python train.py --num_key_value_heads=6 --attn_scale=0.177 --tie_word_embeddings=false --weight_decay=0.0 --schedule="wsd" --decay_shape="linear" --train_tokens=623000000
MLP neurons of a small language model. Each row is named by its layer, matrix (up: input weights; down: output weights) and neuron, and shows model dimensions 176-367. Each number is 128 + 32 x the weight over its row's rms, rounded and kept within 0 to 255. Numbers have three digits each.
After each neuron's rows, "fires before" lists the tokens most often just after its 100 highest values on Wikipedia text that the model never trained on.

L7.up732:123110102132127111077129113160127138133083177173068137147108151136177215117096145092162081133109072159100114076146131158127070088166161130159085120078100140098142166126172080155176145139094107177169095118164152167059143151127164129136107114110138106121083070123126102110129126095126117212090136143110186114153167126147165095185109138115065078155088103123132133213198111133125076151143181148109058134118131135142179163119142149115122128147162127133094161131144122105078109099149108149118089098153134085066109182056102119131184161141166064112155119205139099182170149135098161083
L7.down732:178128166121149135120084087103092119150136118117162146170100088134159144157134141121131107088138097160128115162115155157144139122059155104090138135161148097104136081126131098116174182101116169154111129158115089133173133081154122090158100102164139144167152130110140100145155137097055148172157113149111129126123096206096110074087141105148144140098160112118115169131105230136148130095096137118184119071185153147159140141181108166150116137155102131162155155115095110143143150149128122163122125147123137175102111131000156122085135145141127147106109121163106087162100174097083157165
fires before: "\n"

L12.up1423:153108170121157141188142139110128153072159090199136093121102133129118092139109125076162118198095155134133119163149158219093166144117137079085124132117149113161147028120080120125101125149101091128109125123071125134233151118122088108118102098142089129173105093130110098099156159168114150050116120119140128087122111106150148156152136150051087106146145133083110159068147100131074081101125125079127131112094140097135124094164127173150140151081160106067061163144085124121099160066131173198157113137099182078134082167121199116124201121137128139145131107167164167089147073117169106091
L12.down1423:144110120125125161082177159137141095166074194121108107148104144100128121134129148118183124129135123117169135085119169104167102174109171128148176120182107149124074113127131103118132221080161174106160108090091129124158156090108174155253071149126156116076110114168138156101123113105087149142088094143130159100111138143170140089132086105111131111107103118161125084116136140167000119114123120153092065143107114169084124159149123170142109128137111157127175118153121101146093143099167166151112110142133076148133125144128109142102165110099111168132181192129127120109177133116138107154
fires before: "0"

L5.up1479:161162184121169216134128061165176131092121080097097113175042131182179102113165091133105106156068124130138127084147109096139118195110152127144158113091083107085143138154135196149154122160122167119108134106137101072137130074143160092122170150095109076164089189148136154175109163152115128068146140138142096098114141090145156126126149121116177114101102114141128165065094114066106114178121125111113152146161069121076092153133117082156085149158130160104138128121172141184146113177100175075123140075098111120131101144108085068146103114114109132189116110103147144151153082096044137158
L5.down1479:118132172126163142110088097092129161146153126128049130119105183127145174156148096151140154191161075147161153112116139120112171077057179113091128131154160121194108142143111155123089176058207136080131121135167093095131115134061145108095119159194176106156131118087061139055137183133144119177160118151125165131123072098156083139182129136163180120122168093118102134068141167131137116195118119139120176103164194119152171119139109143164139028138153150086162125137160105060138088154078133101106160155064117099120118129194118170154147076108169179107126113108131165140110161113131135139
fires before: "2", "1", "3", "on"

L12.up486:143097143181148106114185120060090109163143134141175150148130132080099090191139191131086153121104128144154093131238100149114117142152161142155101109097126162118190118120126103153147118206114112176164105178077183103127137144117108088139132152140134085119120100081195134149147120144118145114125102130185111065096144180181087162169105080046119105105111136140099110127103142180099104123146059114070116132078156133129136159148122129128131093137134079114080086096114187134139152119096145089166142101081080092099119138142142084182194155113142123134135098154149207105157100141131121131
L12.down486:091140148061102154074133111154106146090123109184161093108105200091077173194144155110104103024101151147179185109120141127140132147135189091054154104055146139099145147116156151120155146110113134119171115120099163129163151110100163133170144092135098152144145166122127190142074097169121130139123143135108141163090120138154155160101143071125165091173177149119097162126092187111143125153107137124110116163147146175131127108131167103147100090144059122088112178140148147062154156131168122172143101124151143168168135076243141132110137122096087114160091236055093114193121138134099130099
fires before: "0", "3", "2", "8", "4", "1"

L12.up249:127177058146060169123113107114162070116136105141094105156112100144135100131153123129143110109117106113119163140113094106093165102089160180126117114137114087098167118036103158125111122162151160128159090027111144101113131099086090144162114088082136158131192168151123148182114127170150184107089100122151084133074170109119057139125165174172174164179127112155175128102080154149118146111093106179138107131162088080053117091076165152103135169140069129132111153124144135082118144120158139139125093135134149146083147063088141092135098094172109148182090117196133151145085143171094151098
L12.down249:176165121166123087156135213155093068162084091184109148120100080112155110163179128084104130130157132158144052121052173124119082173141147117062134109165135133080104113077101138139090117112152094160118172112104128093150139079173103121138129124131141119148126083163126117124199104104149165156153119073148114146106091102118170100146132158179101090069090083100210129085118124114167182113129144070125086081159118142152099131106127090160116169181113118154135147168116090201112091071119096136163112109126143127107132116160113140106108136139179082103127084142117034153096068159125110137
fires before: " ", ".", " −", "1", "5", "4"

L5.up165:139122116144112098056096135149206102158129132121118139132139133116169063093170113137142133114145139189129178105181107123077182144166172096123153112127099131118104167168169125156108115073135113100134186122114130088134101125088141218154138159119108126089185142147061146175135140105146178100174174077131183153024091093185114116141142171131128129136125129133114122077104111151116144177182152165140112051113098090106155101113108121139131160121142083145122118079123139130106164085118086116093114106130133094156134102080111117094176137173130157117168075141145120110078156137123110114
L5.down165:095165149093094070105116127186080174082111162151121127128141103130137121178164174119136142045117128167185095087200148105094128122118118115167151090129114107130107104116154063096146086140124141115104125191111221085132099074151171106194111116116109134142152119128172123185156108121120135082083102119116060164108128139085101133165106147081121139056112117160148139095149035088132172157109208158081024119116131106216137107160117159097094123151109118168175159146115101166155151089148047126072118147113081086171162110155144150159082099161077123110182084151111104139092107119099140149
fires before: " |", ".", " ", " season"

L5.up1338:138161114152091154137147157094193128175081158171172087121185106120137140062142057144107086139139102055117115123088170141122216144210138143179087138110139109108192158171140098125154158129074139126189200105132175168094108094085122107095130155088158134172134123102149120103154175099122109120103130128116111155090173111154076142155159151118153123132100125110094104106137155155132085107161151156158154095100159090124162171112185136117121117147083122134179111152119121139127103086107114078170075100167208162097126111038095093173104077167113142169125143116087123140114110133130128160
L5.down1338:153163106080161083123150154126131116100138121230137063137148114150140175134113102113132133136091139084119131193157105109170120119125103112163142129116137099183153087127083126123128118148111092157119175090123117133146111128135101148132101095147101094142123163080153104119102172137088133118130197130079122100138170154054084096111076148138118135098091092133118100185125150099176088086110157142067100136104121125206087184126166134132143140092116151131134160097152133161081123112089160119147142163103154059108171156000155163122178148140145126167150114143139101125138109138117136102
fires before: ",", " of", " the"

L5.up631:110149100070118161121141143154136126086147080157226125161212167117104152158097152089132095084064129111117127112163156144134143068124142203096169159163140157104106092125130144071153146113153143139153117176128097117102166038142098115112120121117097101101157164156134116109102118138129139088095126158126125111115116094183113118130166169104131172139169127192090087133167115133173127181138134121124132191101118056132061145153150097118143090178121162113162115139096140172148137085140161101100066169146121113131161139138123099176115119145115158187152150183124133148129102142145138183
L5.down631:102143112149129128126120162170136098028116123149152118096109147134100141179105098116136083087112081120155141138136156124160121128146155131094158112110107157106117053165112094067114148065113091195139086069165114151140200067101138153103123037220139137108155053114145098089120096051161116168139135098075151150132158110145125074124161143211049145105105131088094137143101116108173125173173091125150146115149124087128151096152136117163133105182112084127090145107116102136136091079154112132128121152160105170082160125147111171101148126096132117142116092112151078111086108103080140159
fires before: "–", "1", "7", "4", " |", "2"

L5.up418:115164076163085137117131139164148138152085170143085133147114079090131112125128118176146078132158115160140121132120103094153113111195130153101131167135090125083160144107150116142139164083110169101113109139139145123085096110082155064101141132208117063119153136169115075174174136115137144090154142157097175144094114180147131114121049153196107078114125150053154135111114101078099140084092171130146097123129116112150135078090146105139108116135110148109121104106104110134129134085095194085137104165138141131099185036077091092087123177098108134129099114112067137163137135124194139096
L5.down418:121130071133105106092109115140196096106176124122123121181131183158115141163089087145152086132138139113100146130137160114161104122136129088134136121120117133101121109133123117140165103082177024205122070118128094119105129111147164117071152138100142137130140063067154146154127114118067082114132095117109075156139048124115155172086098105212120133129137130147143166097068109135166126161098126109074105155135149145162157131142086107110161072169173149143086178092166177064130115160096093169148147089115128146208142148141104162096090146142134158107110104093128165193119143120141176107
fires before: "s", "t", "m", "re"

L12.up1071:081107123125106123122124110125148054163147117064107147090114131102116160159097147156154035140134100178130084154155199158137138089126113127148074098180136166115116102218133202094140168069157162121129135140123107139111098127149155145141137095123138134104120119176163121136188119145148133107172106179091077113127129076123119121111156124151164145115112148145207138170141114121128072181068074120177145102153114129127160141117169130153128184164139164182136161146133170062093098147116137138147131113066159170114153166156128088105182162161118107178151115147179058111118157123137160148
L12.down1071:075133134109148134156129129123072108159137091171086141136158107125072148092148132123121152171099169111077174143142096118131135130126118108134135178093112162155151164170097144169140121067087176099110133084163110144116163100097146100096123068140091137190134050124116094155125150156187107073088124113088072088166130183146186069164108015181149174085110131100085165183117108106141116139111075160163142119176133147063161170094112139102096093073102132100094135122131153121107115131144139076113096169160095132124125174147132183155176098124154141129140108159072152153093125127145067054
fires before: "–"

L12.up1122:157151104134111154097126181127191114144063136160116091145105033126213078204130120138092077134127153102192187142146133141151157111169083140096051082149125140124116214102169134095111182096109102110129159165158141147160173198189120113129113134106107126131088093123113088119145132141160113137129101138146095107048141128123062077174078137132134131149101103150096153103156110167139094060175155137153092136142115146120146163098167083123098171117071158164174129078120108102109156058103168159121133104167148104137156094051140131122131096134152168178141139048134123056114100166110182124
L12.down1122:110096105159079181177167134052149154164098165133104149141102118152133140040094159132160131131165078079162165098173107111144147147128109119146162138082147186175156128181034073088130115117101141125141116144153170082141183101134063123111131131142068105102129111146088112099130125167123134092036118134161109142092153149091179096157120054133063176081059145076142146173118071112161133121113124122077176149141117100104142151109129118151149157091085151120188110096127119175185097148102150148130135151171164130128124132126098153087152112095111140142110112130184123162117164115133154116
fires before: ",", " the"

L11.up305:152150092139172123094194147124133116147098154172096193102104160198155081166122095118083163086182127179166128112104197140144181161132087154155131105165114141121062171126097141144165157104123129128094151109129153133134123183162147154136129125104149072116096160108139091158095107053129198124091055148109126129128121068127107069123119124133151106102120119113061062093106057156141139142167181130132119081167124106121073223090159095220184174141079121175155121111127160145131097089138155062170139128088149047142135137112085104117150155139120126107164108113115103158062155140146174159
L11.down305:138167111157129078151096110140143248142090122140076120089176078137113121112110136100141114144143158112119112144151119150135146112182155067059146123114162168126145129166118095102147105149057098078149095109105190112170156082118145065151106131125110184084108098100145127130074109098115108127143167115147093110127072135096114142190120099149143138133128104128145127134149125100133217126110141063146133114104136154119078100155155168069159100131106094129065117112171171186196101081142073120137121158119183148153093126120140104037142082146090137139155091150112079120135107141090110164
fires before: ".", ",", " years", ")", " and", " in"

L7.up969:144128187095107124219139107141115127123109095139138125133137129084149083164150136120123101130223162098092106129124137126074115131075107072179118107111115080143115176167068101122098174087094117092174092157115163144195110114098175206154182173115144121154090143136073107081142137150147162167144117162119096124100107132115098110176151139165138073131111137142182139131156114121065141128072171101171074124048116124132103073132102165125118148168107134126090132177061144095043085134150133082121082146114152139100095143189139128114134121118160079099082188151100129113108173117136145164
L7.down969:143147150144107135089105146090081126208180172142142118102140059065142120134131102160103163164142173167116077116142120186152149143137064133116176131142089169151171183148111125163110160091136107136098166091185142134120094097094139189135164214131114098065103113100083158133086111117093141156086120107187146090147120142193140151135107069112138139131179152170168144063180110174124066168106123129161086081134160081092131120075142147118191091127144110123069080179156104129143107128082145043149136095124137148111162186134180116121123121112132077114114134132121154107159131121109156120
fires before: " |", "1", "0", " ", "2"

L12.up1444:147141150129072213150107117165170101122129080108140143118146138149079123159086163151192043170119123107153106165099178089144136088117157124151077086094091153092081173169102073131063158164153107105164161114133053164168131096099108161165126106167117111190105157149121113124137084104121159138121166142157154121173149110089100047112119143127144127119130096146144118151080106092097128161160144157197195130163092113141129144143151097123112165121111138115138167100096169137086066093127105124089094127136158164116165147127112136188119077088117140195163125101138141141153106095126164175
L12.down1444:073135112127141187118128133124118087125089153103106172092109120117108131141169122154126105109108123107075152111171125095108149161084070106145127084135102184094105176176119188110119091159125163128145121168093106140133170114157098134125086148107120157127153071169139146104110036113115117137106154182143086066154177126091123157129128067191143135101189167190145156124179167124140163124086080077187075113176134151129167127112098121108100088124128125140155158079138149154127215115109122117125125156102100131134129152104157103150192145151157121129099093164146172190135086110145178173
fires before: "–", ".", "°"

L5.up306:172116181082140146148126169131111140117139143159131144149084133150127109051138170096088132151033140114071134111100164078103098133080106119170173078151136122125139137169155155104138153107177120128105140120112128104100139142150142135126117103129113096174114145114097092123116129138154145121126107115059139154118162117154112155093136127113102103163106137191170139122144149096175061173138081161102138116090044151188132171127110110095200163089159157177126155131079113164172180105129102145147175101135136118137111139050127124087139093134112197190191070107159179097143121096159126202
L5.down306:099153195140141152102163117117122155158108188075176135096115120145123078083152154124108136098142137054129123124130181109171113119152119094160145146183119138079099084168133137103180118129160105090197138150059086131175122137099139160139104185142067152043123171121099152135174133104107140164114115101192118170179095130090127153152117134141133091126180118180136149046137182120140147064169151049189212128142079147142088082078106130136152045113154114139075084147095131161119168111107150141107098136131113105167126113097094169166083147120139151150190104164101127146104080093125145073
fires before: " |", "–", ")", ".", "-", ":"

L11.up577:089084125154143119094135117091142072097166154165137185095126123131032116152167078166101127123109076126111162115114138089098174143093130110137144125209149103146140109105098093115169136100092117122142133146128113068111165060157172167089175100188111213171124149104118106083171132100137176102135153089151132096110158117138117132144077117159100205150171056089143152117098121168076071102149127125164128136115100176149098128117153077104118159140145157091123187137154092116131155103113127105125068101096120098136135128132110171166116118107149119094113108127093158147162065112141107150
L11.down577:147117106126077148122131133115149204110064182136139111144149139049130135086140139118145175136143145174118096137089077163123091080170162136140154067135073121107118121132125127129149084143052150117127085063113115145180099185141153156173119135122154083174153127091146105166122122123111037153102109098123122104126120173118118138082177082117139070141106090111130157124146158087133107134093188028107117117132137121137197098134107132140199179066169136070144089140130131094170152134233150120059133133205115139137152107123180118104092139153101141183095080173126151148099101156134096090
fires before: "s"

L5.up995:129079131116115120183081085127119152140076114107104119189158139122056145147116179137131077129150133112097126136134108112112089169094143098110166104121125115092107148079183082144095195169194174163132118096127118119149152089223158137177068152099103142147079131094108129122215192104149155196120144180090155144103048113125076141147120158120120090133126131173078116154141140119187168105155163091019140139124176159124113162136130122192116156100137090190138119124103063119163140134191200164145092143131074130123124173186126096130175129154157108172106178112086159119109112133131127052
L5.down995:132105201134108108119106127131140134168147133095108110157190142119070118095166118092090116187154210125078143121090143155108175093119180124138178138155077133134151159150100165116120117135089133137116139116105119145138123089102124168137121182140147182064111142148133140100162112123113126169119123171171097091104101114181133128170112151132146101116197161148140151103160093122142064148135120105109101135083140112142063157133085154168076121119150108129179126195116156061192126181110133099097176103101082142093092177105114158119148113079190119073161155157135108123070097084091155131
fires before: " |", "0", " ", "1", "2"

L12.up1133:108135167128117163141132065095167169127122162116172112143131128128156086143117196115110137107171093094067126083069113100127137138155088093171137147102179119151188148160129107156096103149099089059124096182126106167104140100112134110087130144150126105144121139064078098113126149085137186160126094120159099148117105086104056134081146108148110090162124082082169117108081098094163127134136112142115157126132153191170176133057146149125103092161126148233106140146155094116120178168150201127115147099140117149175144130109114084181068136089127175142167097175102088067177054100083101143
L12.down1133:099082125146105096146149153138112218173055107178107169121132117141106131123119162132108135033115093127095154108091172105136179139130170094148124112128206120068116148152130124123117116101055107109117097200102168093074177138081126157138084145109095118119122132124131086097147101135137089116162098190148147108134146131106203146171165093156169080077114183071162143118136166155119153162129084084086098147082091112132119092135123147126140076125156142111139128077138091142145142123074144131150089153122138132125124118127151146139164066113121149100126163077107088098140138123078127131
fires before: ")", "===", "}", " ===", " |", "=="

L12.up1384:104101153133135120180072068110118100164087091114089124175066129111032069137115195133125065179121118111133110103111100170097147135092185130145111113140097115157099089164106191143157132080157142080113104123191054185139139108130135108179085148136157113105106071113108101069147122138113147100102148101183139171162129182152116132103174104075074105175108135180108140067121068139092106153129096119148100085153101079056129100090124118123154127116121115137161131170163168167143163077139092139180138091140086113112197143138131085126154157102129090160165090131128122061200139084156107104
L12.down1384:106135160098108149195132167138126144136134222113131085154169117093141143127134133073150146137110172112087205084133157208128210134122118151113148146095130102140077159089108154144114168143115150117149191116141177067129111063164150101090107143102085127090134117100084150083081089147109164113115140136182158135177133116155122136062096121094184065131109190114105123115149107144086144119099154104155100137126170177140125122162130096096092100220140084094141168109136174087122094106132144149104101104146123073143110139161117126178169123168140120139069160112117083106168099106098056061
fires before: "0", "3", ".", "4", "1", "5"

L7.up1328:097141123162152134148176119209089122084111127115138119088117162109076178165143097134126168143143104108098190085155149164131109148129107071133156185114091157070090109164070179058170156137143173073117106106107101122134130056169133089159109162142147090113189086119118085164092153137191104054133120159109172149092110131139079105126176126157145188156173114100137069106131058101117230087149129144145110088141172054145119115101139083177141120098107146107100141111178118093109151137107104114067095155148158157109155117064091122118128090133133135111128103138125122123048111075161089093
L7.down1328:082126124153128147114172143137178127101139191129152111100140166057123175101131145150143129169098061124145140159124125122115128030197121086131105108127070129174193152143119134149076121118175088110112113120197069050169115149136155116112114110055152134066114097169117111136065143127132179098109113101103124128158048146135158125133162152149153141075110125135151109106161187118077112127114138075166126136152062133079167113151161166112097051126144113102106178105150154112112130148109126119166121164063171095085129110118145194100108132075104183131109122100103134151101126113085145128
fires before: "s", "o", "on"

L11.up1425:115154109088174137119117102103145163156099106112128154089140153103127142126143190119147092169128111106151135086126127101099063157152058104127134177113083134211110104133143026109110121130114111146127109120140101146106193105129113072107099109198138133124208133116160184162093105148110126121167101176092068124103166119146134090089064131144166116133149098073144131136129176169091194135222077092065134098133139111137136110161103170131103083074106108055140085091163086146084117175105168122135133094123102158119106124100095175100053105075094145082166119114127096151115103160085120136
L11.down1425:106142076174104129125138157157150104057103123084133130106068132154133084117117114132167162135091042174123148120104143088121191075079143117095126113153119114055149113110065144133160103101165078095139130118106106128156092140150172114185135077105094193101142142183132162116147095159094110108108109110120161189143085136150080146142187095096120148140117132141137096124146034151094112141096153120206093143095144111131140106085164069124122150151139170163157126154124140080116125172088081123119162200131170079139172120154114114132120114211148113124100153177162117105135123152146123154
fires before: "7", "6", "8"

L7.up1078:124115094130122118075151123192135130098087148157130163146094179129179111141081144087119086145142118178084120054145129180092128125074156122193073115119116153114168094113132107130187147113079167178158134154194191165071108123112097113153087093150117129115114120123117138105179146121149148192058148157163195132134160135127092099129147103084155068125117126139134140151177129133104100137114163188163085123094161144166164159120183102147092111151180125090159195117125146097090085128152118150175115108154064103064121147056141143123126122152112088143127157179142081175098190109086165103
L7.down1078:148097154113109113074088096076097129125133108195123094119148128108128147132080148044136134090144159112150125135120133146133178096116139102117078075121102146153121138114111117151139082105111121113173114123198107121152140093171119116187154134151140139151123088154111170111128153116113130166125071069131166158156139118099157128126105113160144121201111154118141088198130147152218176154126111157143107132150154130162131149149124136144140129107074107080133131110096120119131098154142092151122115140079107150148117088000180126113126139121155139069146111150090120179167136124104182198
fires before: "\n", "-"

L12.up1331:136096131124029081108079141132164115151095079127140094116163141093126179168081162117112156132142071175128140084105104103153206175110087114138167095132128131159154081121134135115127152128093195085083118107106115123160150167120202114083074175118107070156141117121096143120135196110092165087112091143077161120085090162141194145095121152125112141119102128123145125143208131112083183154153195160135073137093186180104120178150186065188139108113136122150114183145161151150148173153090137139143131173118111133097144174068128071167153113142173170140105069177152134066113129074096090128
L12.down1331:089089153141075100134175148117141141140069099110150070132109149103130162152154173082158147104111134184162101151144104092126125157158106092181088094174177105125138131103110110204146142164155094079145111086147098183180073147170113075091126134135163126112120132067131155104100107081147102159164161121106087144060040167127100131176185077135134132131074178115101137119118120043109167140147169063131080102052164122105095099109150114099133133103086100116112031080174075107088166188124157100125170125160152130140155085090133101180110118082097172125101102159100160106108105119132168167
fires before: "s", "ing", "ows", "er", "ed", "ors"

L11.up604:124169146136139099096125149159124143118192138135071117123142088103105129135135104139116071150138159096154121103132081151123085187130055132136128142103106110217087160161119085133185120134105106128100126083152077142090131110154165114058120114133174105149126073150113097142110185113109122104166063159120081137132162109138113113116100125182110135111133087105101117142141172136148162124190086135094212119199147090072150082176129154070137108097066110135116167117162049152083175139138203111107122094066159159103144101103109161140123124141126096113165098147141088177084103156131148094
L11.down604:111102095099117175104138137093120155128091104078162162069053111092128073070081136122153157144152123109118138059110166064079165117085129161120062139149111113126094064151106114112123062106132079118149081107077135149127065179166186107150148124144099174127091148166128148148141167150121155118115135101119108147165101112119087170093115091097160110132128137129092121147191119068109077106169161151174081104166120144094095105086179050129128117144116195128125137134156146084114173129116108082147119093083158131076093093096125136103113037213106134129103094142153139120121128177116163159
fires before: "2", "7", "6", "1", "8", "0"

L5.up894:111170122132093156114094128103105117134119083111105195122164117125110146096078127170151111163185114110115117099181097099156146163136112156155080172175091149100034095140176174115080140099163154080148096156092127117137126115131192093146154114090188108156077196115196104088134160098109163129126106156073132137175079116176108171125100154137093108113116144064178145157156120156159161118143143117175069088140189162143145127114149111160131115101131096155135162087096136146064083115099166077082150156102129102106125159206136115146127091164126121129112177119112100099177136125154138101
L5.down894:128124124040126160178098108115111122118083126126126124115138125131167125069095067093168103101160144181134121057101110142096172141111080100178153150105087110114158106103167100123190110118135178111147151215078154140085115140066155147122112119108087151030131119134079114086121118168152104119129152140099152065143130148117126155184114101116122131149231116157140170103118119170133151116099151110056094155137185191132181150066102114117158153014188183105127145148133138193142079109109093074138177095111109130091133101147109146111139125130117129146104108171175139105102117140094093124
fires before: " |", " ", "\n"

L5.up544:082076124115059085195145146069146138158080149089167106103124099065110146109122140119167122152160147177178134109097162152111166064158179076178156159100098164102143139106163121157148089121099156128174113137124180143069133167092189183098114132112096133153075184126129160111153094106099118127115102127171101094071102121113125140109106142100101117149100127165110126123110195197136136145114168156140060181153149071157122111081172149146102157112093098177055125120081145119127132135153083175164142148134127169117091089110083075137096061102135107159123073098116101077110103165145162162
L5.down544:121094174163160134113132183072117125110054130126106115124116086162085158142113160123171145114097125135134147151130069161176129131175066129177137086143108054127134149097145096089136148116097147124068154167114187114140174143127175110175099132167070045097091125099122141115134048181106173082111146113107083179066149109125114105151160106129093165165044136145131181131148136101149058122163080155132150151120092141130129160148080113124107143159120126061149102173141132161184120130187164086109179121109143082146117150113062140140171156118125114152104112113153131151170139117114162187
fires before: ",", " |", "\n"

L11.up1095:148091084140142135113198137098185103157078132087137179184142186169090110094071126092180118109148148042095123151113082096138094142113160086124119174130144106103116135109122114125153173107126097176164086164136147093148140120130150099104110134145165170118095130151135056130164189115192050140146112086108131152137160070154133088113144117147121130074099172166127103143180085114096108149111130123130127095050127101135142112161073107091141168125087124117156142116158086186062133136138086137157158092161138120099224150140118173107090184119185185127097131136110190168112117107092109148
L11.down1095:114101118119088058094109144094160127155166138134119093112117095084144131154107136138121086116119131098144172102156156130142136124106086117171151157077170139127156087098089160144087112111143106123156171102151160156121142110091083129143208141133151139125158124164088085072080104133110116093105181135197133114090120158122139163140139127122093136091100214153104129136150149142057130140120115154112122091126173147152085107120154110134152108107150150163140090166092119137116071141113112132134122114114163222143167160140121095167116102163107132071111144115121131057116126097091110102
fires before: "0", "2"

L11.up535:170112160092166115100142130114146135141137149152133063091121094159149117162099122160086152151203142124135102149171135091077176143147150143094161130142144133095159102115080202133125102081139118168130179106133143156123176143174117145215129136111141101160087097098107103179112101118161157117094176147181164134100129084156116153127063107128173147112133111109119145079136085120158172092176122119166085121134111150084132137124127158126157127123156124127103106158187126116086179157138120102179035119170214123131157093107133121110143137132155136175136060115139142104133196136178121140
L11.down535:187185143149150135084130102108118139141145108090112043180133097085092151102093075142137161145131131137154095085110162107147144109078143149105150201068130132109152166150155039108060131155109130141125100163111136141115159114091099098178170124106080120135098157166171120143155065141122132158136118241128121147192151138072145144117208099096146082128109120083121113100148115124091091111103164089161109158167122139130172127095149161087123154092083118109151125071155134160141146125093071172106138131172211108097183159133070110107141091101131141104086121159128153124125169143174125115
fires before: " in", " at", " on", ",", " with", " as"

L12.up501:147174092162114129160074147142102117144101117140141150143127117120198092087100169149157158174119149167187127116102112134090133161102174128122092164178104159131155130104123121137123158125087146143117092135143137128155144106074135156067138094100128140127166130175138204140128148081127154106103114096146108170107123118131130054108118148114169136121150122095117085171150136123096143112170148149116125044154140103077071101086124073118152155128109114188099093089117149112100122127124130096109135097145183119119064105165146147118190140097146143133120089112149173168101107139147153172
L12.down501:144090073128128151082140129107140170143105093113071128102132134133112115166173124094129130149137146087151143118165136166132078131127145130126151092071145074166092182109110085113143050131090134114101129056116155105198181128149107070176109173137074160082232171087123128105139089090085156140189125128134113149103111060139117126071133159167108126139135072164112150098164120101051172119158143103083084170107103125164183176088116177175185136082145143157133150130106116100084132084091061094137186151188171166176093122170130141112133122181163160075080112151162102121113115155145114085
fires before: " ", ".", ",", " when", " and"

L12.up14:146135135087119111158123123124134145166165145132116112134173199135137219124158165119109078148072093137096127089076159154157106127138142127201165132106146132184097132205126037118109141148132110157132104169148096075121148110180095111143083155155138154111168167149109115160115125076143104108092109141127065086111125126145134082157053158112137156118167112138133129170120080188166133146174091131117129069167212117127136100110102164128128136088126123080127123089097118106118140136097143142114133126122067155149138115100160177135102129113086087103139065120131061124133127113119116123
L12.down14:092138161195136132143086087173139072125100129135152161146098125128090096166144085145118143090174143105135125141117128080130092054104171103082135145098163061115164115118161106144095167175134146111145184090183155145127136161095171119138180137138092102145197114162130075131153074102106205115143104151160152161188120108097163164149136131161121155140169084065109122070134141134125150090070091162103100177087150185147153161177161108143095149134217135157146124138115151133109140126176154144138140124095144113097152128143093141106104158136126097092137136152118124176115169161135097087
fires before: "5", "4", "6", "3"

L12.up237:115140128193121103114078159106138150135148142152164067138086169113122137159119189165149116175089113101174179082126116098152114160183124110125148125131130116170122036142128097111168088132178095068111071171127148103076070099187159117134141120132134133140164120150166132200130088127164092090114100124100144102091125120097134144072124112138128122156110119089144111115162100119086152123107183171058107144111157091119150146185121091140140068148136112089114126159103133115136122184123137129090138179091133129125167119127060190117159181163117219109164096141119154168106143101055174128
L12.down237:142141128153172103059156133125107147154110108116089146159150142130091159152085136185094104142148109143150138062152096142132142108135170091080154136090110162062155078055154105161170156123116093165087084155168069098104156105126121175089095104143128159087152176109055126151101107101126150139120101040153085074175050112156148117187158078111134145097099059155060180094105146062102113108083150110130111159114137111118139101109101140065162110139078080087072121116124115163157166135158104132128184101110091103122098177154094136149111177113130128155161123053097108092095141190117161155
fires before: "s", "re"

L12.up1218:121132126167147127170175054143117134120092123108149145173026142100123079105126154099149089164130143088192140112120087172099160201147156140040121163147112106133144134097108135070153121112141095130127158132139102190130136171077138088116113139110148139072102098061147091128143105150160106141175112142155127061141125113141109188179162129157116091173139140126156123116116164088136130132093094103097171109130120202119130152171153166066094169170149081118080101115158123184072052139170153129163165077141148035135122137149125182130109182088209176097093098169106122096156115145127145117
L12.down1218:155112113151194097165124141095127070110098152098123160182049116079122079116097131124178136100121183116115172171158142175158149136100130153081133134139159057100099131117117159137129172065151116076152194056140146119110171175151172140159101111115087108115142111117179122109174123063081144141106162160154137107179122103120151160166167153158138145059156098116117155099096125109084225146115130124159115115127132182201132121166215160132129159116167104072132196137116146134151117103095151177097165112156090077133125141143091141155151170195160109128150146179138113119109087166131116113
fires before: "0", "5"